{
  "n_kv_head": 1,
  "init_std_qkv": 0.0387,
  "optimizer": "ademamix",
  "beta1": 0.9,
  "batch_tokens": 131072,
  "doc_mask": true,
  "dataset": "wikipedia_en"
}
MLP neurons of a small language model. Each row is named by its layer, matrix (gate and up: input weights; down: output weights) and neuron, and shows model dimensions 32-159. Each number is 50 + 10 x the weight over its row's rms, rounded and kept within 0 to 99. A neuron's up and down rows have the sign that makes its largest values positive.
Before each neuron's rows, "fires before" lists the tokens most often just after its 100 highest values on Wikipedia text that the model never trained on.

fires before: "19", "A", "20", "18", "ap"
L5.gate224:41 43 42 27 33 63 57 62 34 36 51 58 42 54 56 47 58 52 44 53 54 60 58 40 44 51 53 44 47 49 58 48 52 51 51 56 63 48 47 36 62 31 56 49 70 57 55 37 62 57 56 63 45 47 48 50 63 37 48 48 71 52 57 36 38 62 52 37 23 53 61 40 61 54 48 70 36 67 40 43 54 61 62 45 41 53 70 35 16 51 40 36 52 44 51 49 48 68 56 56 57 49 37 50 53 53 47 48 44 38 27 25 46 56 43 53 54 51 55 43 55 48 41 58 61 31 69 55
L5.up224:59 42 41 50 45 53 36 28 47 55 57 34 36 30 52 53 70 57 49 72 52 61 32 46 51 51 50 52 41 63 63 34 42 65 47 55 45 49 48 47 75 41 47 43 56 75 62 56 68 46 61 47 59 62 41 47 42 55 50 42 58 44 37 70 57 65 39 44 53 59 65 63 40 47 56 41 44 28 43 51 61 65 53 63 38 36 53 59 52 42 72 46 56 42 47 43 45 55 61 34 46 57 42 48 49 60 28 52 31 41 47 48 67 55 47 38 50 53 47 60 51 40 67 61 45 48 60 53
L5.down224:41 40 57 45 49 49 55 41 78 56 54 64 67 70 54 43 50 66 27 67 64 45 34 56 63 45 66 46 63 50 47 43 49 52 62 57 42 53 68 50 49 58 48 57 48 74 43 65 58 46 62 52 41 47 59 52 52 28 45 44 53 38 57 32 37 49 39 54 36 63 44 44 37 36 45 45 60 40 49 46 47 39 57 35 48 44 49 40 55 65 57 44 66 43 41 37 48 45 34 49 59 55 55 64 71 65 51 43 55 44 60 60 62 55 43 40 52 53 63 53 64 71 49 63 47 52 53 47

fires before: "0", "1", "5"
L5.gate407:56 42 62 65 62 59 50 46 49 45 55 51 47 62 64 60 34 50 41 30 44 42 45 54 59 54 53 51 50 50 36 61 53 43 64 53 54 62 47 47 80 54 42 43 70 49 54 60 38 47 39 43 43 63 47 58 41 33 70 53 44 54 40 53 35 60 60 62 62 45 42 41 50 61 65 53 38 45 51 45 67 63 61 42 67 66 36 60 23 56 63 38 42 43 52 50 31 39 50 41 61 48 74 61 57 54 50 43 51 39 48 38 45 45 53 46 48 43 42 46 34 38 28 36 43 45 42 54
L5.up407:54 52 65 42 59 48 36 47 62 63 42 51 66 61 38 60 53 56 46 45 39 49 45 61 62 25 49 48 40 49 46 40 48 53 41 53 48 37 58 54 53 52 57 52 63 60 54 46 35 58 55 18 61 42 68 34 65 26 51 43 62 68 30 54 35 56 53 53 66 55 70 47 51 38 62 46 41 45 61 65 57 56 42 50 66 55 43 51 40 70 60 43 41 61 28 63 56 31 53 71 49 64 59 43 52 51 67 60 52 52 53 70 49 57 43 53 37 56 44 44 35 47 38 42 44 54 58 42
L5.down407:60 40 66 56 47 56 49 48 50 49 56 53 62 67 72 53 62 52 58 56 50 49 44 46 53 56 39 50 46 59 46 30 40 47 54 52 49 53 63 51 62 58 47 50 61 54 36 57 26 53 39 43 53 63 58 50 46 59 46 49 59 39 26 42 38 51 65 63 72 74 51 36 73 65 53 49 39 53 60 66 49 62 68 49 53 42 59 41 57 74 47 63 36 44 47 58 43 34 37 67 60 37 44 39 45 62 56 87 55 45 66 65 41 41 47 35 49 63 52 42 60 59 40 48 54 51 57 47

fires before: "20", "19", ",", "18", "17"
L4.gate633:59 47 66 64 54 53 42 52 59 49 53 51 55 59 45 56 59 43 54 56 40 58 40 48 50 37 42 63 65 48 65 50 59 50 58 41 55 51 36 45 45 62 36 63 54 48 52 31 31 42 47 41 58 45 40 53 58 44 49 33 49 41 52 50 53 47 38 53 57 65 81 43 34 42 41 44 50 58 43 38 56 63 60 65 50 48 44 58 44 51 43 61 51 72 39 53 40 60 56 61 38 38 57 64 48 52 50 08 46 72 34 55 57 39 50 59 51 58 46 56 53 65 53 61 54 35 49 57
L4.up633:36 55 56 68 30 51 49 57 51 48 52 46 68 43 53 46 58 44 56 55 31 68 36 61 54 53 61 67 61 57 42 48 47 35 59 60 30 60 61 35 55 50 39 40 67 68 42 61 69 49 59 34 66 46 47 49 57 63 60 44 58 52 77 37 49 49 50 64 32 55 50 42 51 66 62 52 42 63 56 64 58 52 46 51 49 42 46 53 47 40 65 36 47 38 32 44 36 70 53 45 67 49 59 37 61 54 55 46 36 48 56 37 67 48 62 67 51 61 39 50 55 39 48 65 52 46 49 59
L4.down633:73 46 55 49 43 59 60 34 48 46 47 56 52 45 51 48 48 40 57 48 55 44 54 56 49 57 49 56 41 67 70 48 60 54 51 47 52 48 47 31 39 62 53 48 75 51 38 54 59 54 71 39 51 51 59 38 53 51 44 48 40 62 73 37 51 63 49 49 47 40 55 31 58 47 63 46 65 53 38 58 47 55 23 51 32 35 55 41 34 62 41 68 49 52 43 56 60 32 48 60 51 35 68 54 64 48 63 60 51 41 43 64 56 60 47 47 43 68 49 48 69 50 58 51 75 68 65 50

fires before: " ", " —"
L4.gate109:36 45 42 36 57 58 63 37 61 63 67 43 41 43 52 56 49 46 59 49 59 61 35 62 56 58 51 40 41 61 40 47 55 66 36 48 48 24 70 39 42 68 54 47 58 36 41 54 52 39 53 58 38 35 43 42 64 47 65 50 58 55 59 47 49 46 48 43 56 44 39 67 40 51 59 32 56 41 33 55 51 60 49 50 57 73 52 63 58 66 44 43 59 63 56 52 47 50 56 51 32 61 50 76 54 55 32 55 53 66 63 68 53 45 52 57 54 49 53 38 45 49 52 51 47 39 63 42
L4.up109:40 30 64 39 63 35 37 44 35 38 62 58 63 33 61 52 54 48 47 53 47 74 50 50 47 67 52 39 45 65 43 40 53 65 51 32 57 44 42 45 38 31 37 54 44 34 45 42 41 44 47 58 32 42 65 50 61 71 51 67 51 37 43 50 39 53 46 68 27 63 55 57 49 53 38 47 71 57 42 54 33 60 48 35 59 37 44 60 53 45 58 47 43 72 55 52 45 63 69 68 45 42 64 71 52 62 41 55 52 54 56 61 46 50 43 51 47 59 61 46 40 57 57 42 50 39 48 37
L4.down109:52 61 52 56 53 59 50 61 56 70 53 40 52 39 48 42 66 39 41 61 35 43 33 43 49 51 57 41 68 49 59 42 56 65 42 56 37 36 51 54 30 49 55 66 44 56 67 42 63 50 51 59 43 42 34 46 43 51 36 45 46 60 33 73 47 68 38 50 50 53 53 67 42 55 60 62 47 53 27 57 58 57 46 59 56 48 39 46 58 41 46 62 41 62 47 54 52 52 70 66 66 60 51 57 60 62 32 63 51 51 53 44 60 49 60 60 56 44 53 35 53 47 55 49 48 34 44 45

fires before: "==", "===", "The", "A"
L2.gate499:59 42 68 48 63 71 48 53 43 35 35 43 67 41 50 54 46 47 34 55 66 27 60 71 46 73 53 46 56 54 42 43 41 55 62 43 38 47 59 38 65 46 32 46 43 52 69 48 58 42 46 50 38 37 61 54 71 54 55 45 37 54 60 62 47 64 47 49 42 42 63 42 55 54 30 58 47 59 51 60 52 52 41 39 38 62 43 53 56 51 35 53 55 42 40 50 46 70 57 51 45 40 50 58 40 43 53 47 55 43 44 55 68 72 59 51 59 49 54 53 46 54 51 32 63 58 64 43
L2.up499:44 58 43 46 56 59 55 55 54 40 50 54 53 62 30 49 47 57 43 44 51 62 69 39 63 44 67 52 59 57 39 38 60 51 62 36 38 63 34 51 45 67 62 41 56 61 54 54 39 48 54 43 47 57 53 48 61 36 69 68 57 71 56 57 53 64 48 40 56 65 47 48 40 55 45 64 36 53 51 60 68 71 38 60 41 52 52 44 48 39 47 53 49 49 47 61 54 48 44 31 42 64 47 67 26 46 38 67 32 46 42 42 55 59 29 56 51 48 55 50 52 51 64 62 21 49 26 46
L2.down499:59 45 47 49 55 59 39 53 35 32 27 59 55 35 46 57 44 57 53 66 58 50 63 48 47 61 58 45 41 51 50 53 30 68 44 48 46 49 70 49 62 52 31 41 44 66 43 45 51 42 48 40 48 31 43 58 66 56 44 58 35 51 59 58 56 59 38 50 48 48 49 59 53 40 24 53 42 60 59 58 56 37 41 46 41 67 62 31 54 51 31 44 53 48 55 46 30 60 75 58 60 63 47 61 38 33 48 40 49 45 41 53 65 59 55 43 71 55 45 44 48 50 47 26 56 42 56 46

fires before: "19", "18", "ai", "20", "ol", "17"
L5.gate656:39 51 40 48 53 52 44 45 47 53 35 72 34 46 53 37 69 50 41 58 40 52 54 60 45 61 32 57 28 51 36 42 37 61 42 51 55 56 45 50 52 39 46 40 63 48 50 65 51 55 37 46 46 61 46 48 59 37 42 47 40 57 47 61 42 61 58 46 43 49 55 50 53 65 49 41 51 55 49 47 46 60 51 55 57 54 57 45 58 41 50 65 38 38 48 67 66 47 52 61 50 47 62 50 46 55 48 43 30 60 53 46 59 46 40 27 49 42 63 60 43 48 53 53 55 39 69 65
L5.up656:61 50 54 48 59 51 36 35 48 58 48 50 33 56 64 59 60 51 54 49 40 61 54 58 48 37 52 46 35 43 49 48 58 45 34 65 52 71 65 54 60 61 55 45 55 58 50 50 67 44 46 57 41 52 38 47 50 47 57 64 38 48 20 48 54 23 46 52 74 40 46 43 41 37 68 50 27 68 55 39 66 44 46 57 37 61 47 44 47 60 51 48 71 27 53 74 65 41 45 47 49 68 33 37 64 55 46 58 46 54 31 30 53 56 49 37 46 60 48 57 44 52 63 47 52 44 43 60
L5.down656:51 70 37 39 65 65 50 35 54 38 47 52 47 57 54 49 37 58 60 49 63 52 42 55 32 35 61 36 51 48 56 53 47 62 66 47 27 74 45 37 70 59 49 46 48 35 46 55 55 53 49 52 45 32 53 48 59 44 59 63 48 41 46 39 57 61 26 50 62 51 44 61 37 43 61 50 51 45 50 37 37 44 60 34 51 50 48 47 34 41 43 62 45 53 47 54 50 48 45 61 52 73 53 64 42 40 32 34 49 48 43 27 49 43 51 47 41 73 48 60 69 50 66 39 46 41 43 32

fires before: " ", ","
L5.gate541:28 34 62 55 53 53 55 62 55 42 42 51 50 54 31 39 74 55 49 27 30 58 55 74 55 52 45 44 68 48 63 50 53 54 52 45 35 30 66 48 50 33 51 48 53 56 34 38 51 47 43 45 68 55 53 33 43 29 55 52 65 29 55 55 35 46 46 47 48 57 60 47 45 52 45 50 59 66 64 37 56 41 56 44 75 65 50 51 32 61 62 38 56 55 37 44 35 50 46 44 44 44 58 36 41 48 44 60 58 41 49 51 43 34 51 70 53 43 39 52 45 68 51 46 73 35 51 46
L5.up541:39 34 52 68 61 43 56 38 53 51 54 53 50 57 48 52 44 53 20 48 29 46 51 51 53 52 41 55 65 41 58 44 51 44 43 50 28 45 46 67 48 30 53 48 47 74 71 41 55 42 51 56 52 56 59 51 64 58 49 51 45 46 34 45 52 48 52 44 50 50 77 67 34 27 32 60 50 56 45 32 45 25 42 49 58 54 51 42 52 45 55 49 60 63 35 55 50 49 59 36 52 53 62 46 58 68 40 43 55 49 54 36 60 64 54 51 29 38 50 55 57 43 42 44 65 49 40 52
L5.down541:43 56 45 61 58 50 59 43 47 55 65 73 36 62 60 68 50 59 51 46 37 47 54 68 43 50 47 44 44 38 60 58 59 50 45 54 52 52 40 53 44 51 63 67 26 50 42 46 47 52 52 60 51 36 49 60 53 56 73 53 33 51 35 47 54 63 42 68 46 43 60 39 55 56 42 58 63 58 44 47 52 21 54 49 52 61 57 49 49 35 64 33 57 54 44 45 48 61 35 63 39 50 48 54 57 45 39 38 54 57 40 40 58 33 28 50 40 64 39 59 53 45 34 53 62 50 66 38

fires before: "20", "19", "18"
L5.gate580:55 42 65 50 58 66 60 61 46 47 53 39 42 35 44 66 49 52 55 42 43 51 46 69 50 41 32 38 51 59 56 48 53 31 35 45 45 46 45 18 56 45 57 35 68 57 45 53 53 40 32 38 55 46 46 52 45 52 44 53 44 35 39 47 56 56 42 50 49 59 52 37 45 47 38 46 57 56 62 66 24 55 30 52 56 53 54 52 26 52 38 55 43 34 40 47 50 58 37 52 60 49 63 58 49 46 54 44 49 33 57 46 44 40 64 35 49 61 55 48 30 45 27 62 55 38 52 44
L5.up580:38 44 44 46 44 36 61 33 51 37 38 68 66 55 38 46 58 60 48 57 57 27 56 49 66 28 36 27 46 51 35 36 59 73 52 56 43 32 55 48 51 46 50 50 42 53 50 33 54 41 63 60 75 48 50 61 36 55 38 49 54 48 57 49 54 61 25 44 65 43 62 51 53 46 35 54 64 52 33 44 49 54 49 54 48 52 60 40 30 53 68 36 58 30 38 54 25 35 47 55 32 39 43 44 49 40 49 60 55 41 53 41 59 63 44 44 61 31 44 59 53 48 36 51 73 42 55 46
L5.down580:51 40 64 46 69 38 48 50 51 42 58 60 66 37 37 51 62 57 52 49 60 65 55 53 52 56 59 64 78 49 58 31 49 53 47 53 49 50 61 47 54 68 64 57 61 34 40 55 55 64 61 52 52 46 48 61 42 46 55 55 51 45 39 41 47 53 51 50 56 62 46 44 47 51 52 63 49 47 45 49 53 58 49 56 65 53 49 51 54 35 39 52 60 46 57 73 56 58 54 58 54 49 43 29 64 49 69 49 36 40 46 49 43 50 47 45 56 59 57 61 46 56 64 60 39 63 50 49

fires before: "19", "20", " "
L5.gate193:67 41 66 54 55 41 65 58 66 33 40 59 46 61 74 56 28 49 68 26 45 54 53 54 61 41 35 48 56 54 55 54 50 48 56 37 53 42 41 46 61 64 42 58 56 43 47 60 49 66 56 59 51 24 54 60 54 47 52 38 52 48 47 51 48 54 70 45 49 61 55 58 27 45 48 57 62 48 62 62 51 46 47 57 66 63 59 52 46 43 47 58 52 72 47 54 32 40 35 55 37 38 45 54 43 49 34 57 53 34 59 74 38 45 65 30 61 59 52 46 50 51 23 70 69 47 53 40
L5.up193:58 46 41 66 47 57 57 48 40 45 49 65 53 66 40 50 55 52 53 45 25 47 59 44 60 51 51 27 58 41 45 47 38 52 53 49 40 61 60 46 43 32 74 48 51 49 49 50 50 53 39 59 49 51 41 67 51 45 53 46 42 41 38 63 40 36 46 54 43 60 60 33 58 27 57 54 49 73 52 37 40 44 56 50 66 50 47 26 53 66 43 32 57 44 53 47 47 35 33 48 50 45 45 43 52 53 59 63 36 60 50 55 41 63 64 46 60 46 40 57 45 61 50 63 65 54 45 46
L5.down193:43 29 54 29 54 48 50 53 58 36 48 63 37 53 55 40 51 51 62 42 68 56 59 54 57 35 52 59 54 49 52 61 54 59 57 39 50 59 65 52 44 48 74 42 43 49 44 46 35 39 42 49 35 32 66 51 47 38 50 59 64 38 38 50 56 43 57 47 42 36 66 52 50 58 41 45 53 56 67 39 33 47 55 30 65 50 46 38 45 36 51 65 52 65 44 43 51 43 61 49 50 74 34 43 37 49 55 41 56 33 47 54 52 59 33 53 46 43 47 52 47 43 33 45 50 67 77 46

fires before: " ", " |", "|", " Ret"
L5.gate643:59 42 37 46 34 52 49 48 60 37 46 49 42 64 52 46 52 63 38 41 47 41 62 31 43 46 45 40 57 47 34 44 34 42 52 50 40 54 58 40 62 49 58 50 59 38 47 45 62 56 57 32 33 47 51 58 55 42 52 55 36 61 50 62 55 44 50 39 37 55 54 38 40 47 52 41 56 41 43 41 33 41 45 48 48 70 41 55 29 43 38 43 19 54 49 45 53 48 35 40 66 46 47 55 43 46 62 55 55 50 67 56 42 29 59 45 55 48 35 56 51 49 37 63 60 52 38 38
L5.up643:50 65 56 54 29 54 48 49 52 48 37 56 49 71 39 48 28 49 43 41 52 30 58 44 53 48 46 53 42 35 41 54 39 51 41 52 43 64 52 48 59 60 56 54 55 63 43 56 64 34 38 39 46 51 45 54 54 54 36 64 49 55 52 52 60 26 57 35 59 42 54 32 36 42 55 47 47 58 60 53 32 43 37 54 74 55 36 62 45 63 65 55 37 39 53 54 59 44 40 52 52 43 40 49 55 28 57 60 55 57 63 54 39 48 75 46 53 42 43 45 53 45 31 54 59 64 37 47
L5.down643:54 36 51 28 45 48 39 51 40 64 50 53 57 51 40 44 40 68 53 51 48 55 40 55 41 44 48 63 55 49 63 49 62 53 56 33 43 18 48 49 48 51 49 42 47 58 43 28 40 29 59 50 56 38 61 36 30 52 48 62 45 41 34 51 57 52 54 58 62 53 53 59 47 60 45 38 49 56 54 58 54 48 49 46 66 54 40 73 52 29 65 60 61 48 49 58 40 49 68 48 30 64 63 57 41 45 55 43 50 44 48 53 32 60 45 59 40 36 58 35 61 61 29 49 70 54 55 37

fires before: "19", "0", "4", "1", "18"
L5.gate147:59 63 46 52 43 67 57 63 33 42 58 41 58 56 39 67 54 34 60 39 69 68 48 53 52 45 57 62 56 70 56 56 54 71 53 49 50 43 57 57 63 51 43 70 58 56 67 51 55 47 59 54 60 56 51 36 59 36 63 66 48 41 31 53 45 56 63 55 54 47 46 47 38 52 50 47 55 57 48 55 59 47 65 51 55 48 53 55 37 54 50 58 48 34 34 45 48 65 68 65 60 68 66 43 68 48 41 45 60 51 37 47 47 51 51 49 57 48 48 46 51 49 48 34 38 48 44 59
L5.up147:49 48 49 47 48 42 49 39 55 51 50 64 69 68 53 51 45 63 51 61 63 47 38 59 53 60 35 50 41 47 56 56 58 53 38 42 48 66 55 45 49 46 35 40 69 47 65 50 46 62 59 28 55 48 53 43 40 49 54 56 43 52 63 26 69 50 48 56 48 55 39 42 65 48 63 42 59 73 68 66 60 60 44 46 33 45 46 54 54 54 45 55 57 35 51 37 40 43 46 59 48 66 57 51 53 42 24 58 42 44 46 54 45 47 34 37 44 38 60 52 35 36 30 62 55 60 44 46
L5.down147:50 48 47 48 61 54 45 51 46 40 60 59 38 48 25 48 57 44 53 30 52 35 59 47 69 42 45 46 48 62 40 34 37 36 47 51 27 48 43 51 51 38 64 39 49 51 36 60 64 58 47 52 57 56 59 48 49 51 45 48 61 63 60 59 60 45 35 44 48 50 49 39 74 38 51 52 60 25 49 62 49 54 51 40 52 59 33 60 49 87 49 46 41 61 38 51 53 45 59 49 59 44 48 49 53 50 46 43 39 76 52 65 51 53 72 52 73 60 53 60 55 50 46 55 50 41 30 70

fires before: "==", "In", "The", "===", "A", "On"
L5.gate153:56 29 53 62 62 56 59 46 39 41 49 36 54 51 59 54 51 32 62 69 46 36 45 44 62 48 59 49 57 41 52 48 47 54 58 29 51 45 44 58 49 58 40 48 46 29 45 51 40 50 42 56 37 42 50 61 42 39 37 36 48 56 53 63 55 49 43 33 42 66 44 40 41 52 39 48 34 36 46 50 41 67 50 51 49 57 49 62 60 39 57 50 33 49 42 73 40 52 50 40 55 49 63 75 46 42 36 48 41 41 60 40 63 69 40 44 44 58 44 61 55 63 48 56 47 54 52 58
L5.up153:48 36 54 43 66 43 61 57 32 40 43 44 52 63 48 56 42 52 49 66 51 65 65 57 68 53 41 47 48 48 36 44 27 57 48 41 44 40 53 49 71 62 30 40 57 36 48 38 39 35 55 55 50 49 49 59 71 42 28 42 53 47 49 52 45 45 41 62 40 55 43 45 47 43 41 49 40 49 61 53 47 53 41 51 52 48 50 51 56 33 48 20 40 61 32 51 39 63 58 34 68 57 59 75 40 35 47 51 61 49 54 43 67 51 52 30 45 40 49 53 51 60 61 64 39 47 48 47
L5.down153:41 28 67 46 76 21 44 47 37 41 50 35 52 59 41 50 36 48 54 76 49 44 64 48 62 43 53 56 51 43 45 30 44 55 49 42 46 53 45 54 57 40 29 43 57 30 43 52 52 41 57 59 50 54 46 50 53 37 42 39 39 40 51 47 52 49 35 56 49 62 52 45 43 42 36 52 46 47 53 52 46 59 46 48 66 65 45 54 48 30 46 39 40 62 49 50 45 63 46 16 57 54 50 67 42 50 36 38 41 57 52 40 61 56 40 40 38 44 32 58 57 53 47 62 44 40 53 45

fires before: "==", "The", "In", "==="
L5.gate466:62 38 51 50 65 70 61 63 52 54 66 47 56 51 51 43 58 51 80 59 38 50 54 46 48 62 53 46 51 50 37 46 61 44 65 55 62 48 57 39 45 40 45 61 55 52 49 33 52 43 52 60 30 49 47 66 41 34 31 35 52 62 62 51 41 57 47 52 57 56 48 32 56 50 45 49 35 37 22 54 55 58 45 68 62 57 46 53 49 55 56 65 51 65 61 58 58 52 48 59 52 52 57 64 54 49 33 49 56 65 50 52 70 49 52 46 59 64 48 54 43 52 48 47 42 42 42 49
L5.up466:47 58 53 51 47 38 49 44 31 42 39 59 64 48 61 38 47 38 52 53 49 51 54 26 51 57 48 64 42 50 41 46 52 54 67 48 54 51 51 34 51 53 42 63 41 30 26 45 43 57 51 65 50 46 33 58 36 34 33 51 55 63 66 50 65 67 53 61 58 54 31 34 62 43 29 51 54 34 41 53 64 51 44 48 55 49 45 75 57 38 42 65 57 44 53 42 44 58 51 56 50 51 38 58 34 42 54 60 51 47 68 38 43 49 37 39 63 52 67 53 44 48 51 47 40 52 38 39
L5.down466:36 41 57 51 38 57 49 40 53 39 41 56 54 38 45 50 54 50 41 47 64 45 41 61 43 42 35 56 47 71 46 60 49 38 49 32 40 41 50 35 56 40 45 43 44 47 41 51 45 53 50 47 45 55 50 57 59 56 53 49 49 50 42 38 43 32 42 62 47 51 37 40 56 57 37 50 42 30 46 53 54 43 53 43 52 38 56 38 64 49 34 53 59 64 45 43 52 67 34 49 41 52 57 39 54 46 46 54 58 39 49 57 42 43 46 60 51 51 50 66 46 50 57 49 48 49 43 43

fires before: "==", "===", "In", "The"
L5.gate695:62 23 48 27 53 59 72 51 41 61 58 50 50 45 41 46 48 47 68 49 56 37 55 41 56 32 47 33 44 35 47 52 58 58 48 30 63 49 45 52 50 46 50 60 42 50 39 63 48 43 37 65 51 47 40 62 46 68 64 44 62 41 57 58 23 68 58 55 56 39 44 61 53 49 50 51 44 52 46 62 51 62 39 48 46 63 46 58 49 40 50 59 58 44 48 67 69 30 54 34 37 48 62 70 44 48 43 41 44 40 52 48 52 43 56 63 65 60 50 48 75 63 37 55 64 42 61 57
L5.up695:51 59 42 47 47 50 52 42 47 33 26 65 61 43 56 43 38 26 41 64 57 31 66 41 54 49 60 60 51 52 45 52 29 55 55 53 47 49 42 33 69 57 33 27 54 45 42 48 52 44 31 58 42 50 43 39 46 43 34 61 64 44 58 50 55 49 48 51 49 47 29 44 57 55 32 53 44 57 50 59 55 45 31 48 64 50 50 38 61 34 56 63 47 51 51 49 49 72 58 42 48 53 39 68 46 35 36 46 49 53 40 51 50 47 60 56 47 52 47 60 39 61 54 63 55 54 59 74
L5.down695:55 53 60 55 65 69 45 31 42 38 51 50 45 55 61 60 44 59 53 64 52 50 50 46 63 51 53 50 57 51 48 31 50 63 50 46 44 44 64 62 46 44 36 56 65 48 57 60 38 53 47 49 40 44 35 49 45 38 46 45 50 47 49 67 56 49 42 39 40 47 54 42 47 33 47 46 47 41 51 40 51 54 36 45 79 64 40 37 52 41 39 58 36 52 47 50 33 70 32 40 45 49 49 60 65 46 40 49 48 59 39 57 52 56 41 36 42 48 40 75 48 44 69 51 47 40 46 46

fires before: " ", "t", "ently", "al"
L2.gate584:45 42 49 62 31 46 60 39 38 53 68 57 56 41 58 51 45 67 44 59 69 54 50 65 46 68 66 49 64 49 36 48 34 57 53 33 52 52 33 54 29 43 54 48 41 61 62 51 48 37 42 60 53 57 44 58 52 56 61 44 49 56 61 62 68 57 40 32 43 36 47 56 37 46 55 62 60 55 45 52 67 53 57 52 51 45 61 55 42 71 51 38 53 56 48 61 44 69 46 59 48 76 62 55 60 55 65 50 47 61 37 51 66 41 65 43 32 51 47 34 46 36 57 57 37 45 67 39
L2.up584:50 58 42 62 33 41 56 20 59 26 61 58 65 55 47 41 58 41 42 52 48 64 56 51 47 39 54 45 36 69 58 53 52 56 53 63 43 63 55 58 42 44 34 59 44 42 65 55 64 51 47 50 41 59 56 56 50 44 67 55 52 69 49 49 42 29 58 42 61 49 61 36 54 37 58 43 49 69 36 59 51 44 52 43 48 41 62 54 58 55 68 40 37 50 42 60 65 49 67 60 45 50 58 59 47 51 48 61 41 46 49 42 65 51 26 37 45 53 56 61 53 61 68 44 69 27 43 59
L2.down584:43 41 52 45 45 52 61 45 50 47 61 49 46 66 60 63 48 55 61 56 50 64 45 48 48 61 63 39 54 43 61 62 57 49 57 61 48 38 58 53 52 35 55 49 60 42 52 51 59 45 43 60 64 67 51 51 47 50 35 41 51 29 56 50 49 62 49 58 36 74 57 37 51 44 45 49 78 54 39 45 42 53 41 57 60 38 58 51 51 38 82 41 67 58 35 44 54 48 62 61 54 63 39 53 54 43 56 61 47 65 38 37 51 50 46 43 59 32 57 64 37 51 54 47 61 53 57 55

fires before: "19", "20", " ", "18", "17"
L4.gate47:56 26 47 54 56 36 52 49 49 36 48 56 55 32 58 37 43 61 52 36 44 63 37 69 54 42 41 53 57 62 63 56 67 58 32 40 57 61 37 21 47 36 54 36 64 67 39 17 52 46 42 41 59 57 52 44 50 35 43 53 52 53 42 53 42 29 45 40 34 44 65 63 53 57 62 42 43 42 47 41 30 46 69 50 53 56 51 62 43 67 36 70 40 50 43 43 55 55 61 38 58 46 36 42 51 58 41 52 36 44 56 70 58 48 38 70 57 48 59 62 44 37 55 53 67 44 48 56
L4.up47:31 44 49 56 55 55 49 65 33 69 47 55 34 61 66 57 53 46 42 54 35 65 53 48 52 54 41 38 44 53 49 51 52 47 46 40 45 29 54 48 44 46 55 62 28 56 45 61 48 56 50 53 55 59 35 39 43 58 33 23 47 24 41 61 55 56 47 62 41 75 72 37 52 54 39 54 58 56 50 49 48 47 57 37 50 29 54 54 37 36 46 56 35 44 35 60 47 44 43 59 51 37 61 43 59 66 51 48 56 42 65 48 38 54 52 52 56 58 45 49 62 54 51 53 56 38 48 60
L4.down47:36 46 65 38 39 65 65 53 57 56 51 51 54 60 57 73 38 65 41 55 52 39 45 46 53 40 46 64 53 54 38 45 40 59 37 47 64 52 47 28 43 57 54 56 41 53 49 43 51 50 40 43 43 78 51 45 47 57 59 43 59 47 56 57 46 30 75 42 49 32 45 44 31 26 42 69 38 58 49 49 42 54 48 58 63 58 34 46 48 66 50 58 40 45 45 42 43 44 53 49 42 37 44 37 45 40 54 58 48 52 48 43 41 32 52 58 54 78 63 52 57 33 53 40 55 45 56 42

fires before: " ", " the", " at", " number", " from", " a"
L5.gate526:43 58 49 29 59 54 65 33 65 46 42 33 48 47 47 33 63 42 44 40 63 45 54 46 48 56 38 57 46 51 54 49 67 34 62 46 45 25 61 49 55 49 59 46 61 45 48 43 34 48 53 37 36 43 39 57 63 63 56 52 35 59 45 43 34 50 59 53 38 39 42 38 35 61 54 44 34 42 49 32 30 55 20 37 56 61 38 61 54 55 58 69 44 36 59 29 51 32 47 49 55 44 47 58 65 45 34 59 31 62 50 58 46 40 60 41 40 53 36 56 59 25 40 58 61 35 41 49
L5.up526:53 40 65 52 53 39 46 43 55 44 44 41 59 52 62 50 32 44 38 48 43 60 39 56 44 48 51 47 64 35 50 62 38 43 41 57 29 42 45 47 27 63 42 61 45 58 55 42 52 50 51 52 28 39 40 47 72 59 39 45 50 46 49 43 39 57 57 40 53 63 64 59 50 53 62 60 51 56 45 39 34 62 42 41 64 43 62 43 47 42 56 55 48 51 63 50 53 61 64 40 54 46 50 66 54 48 33 50 49 51 51 53 53 45 44 54 37 55 45 45 47 50 54 48 32 56 32 55
L5.down526:43 65 44 38 64 31 39 37 45 59 57 50 32 41 46 41 44 40 45 57 41 48 49 59 45 46 52 37 54 37 40 38 42 47 51 52 65 51 56 27 53 63 59 40 61 63 50 55 47 52 43 45 47 57 55 40 58 64 53 54 44 52 43 40 46 38 53 47 32 47 47 32 41 61 41 48 39 60 49 49 39 49 42 37 61 41 49 42 53 42 56 72 55 31 52 38 46 64 63 55 50 39 50 61 56 59 62 48 38 50 66 43 47 50 46 49 46 42 47 48 58 53 41 66 63 48 44 46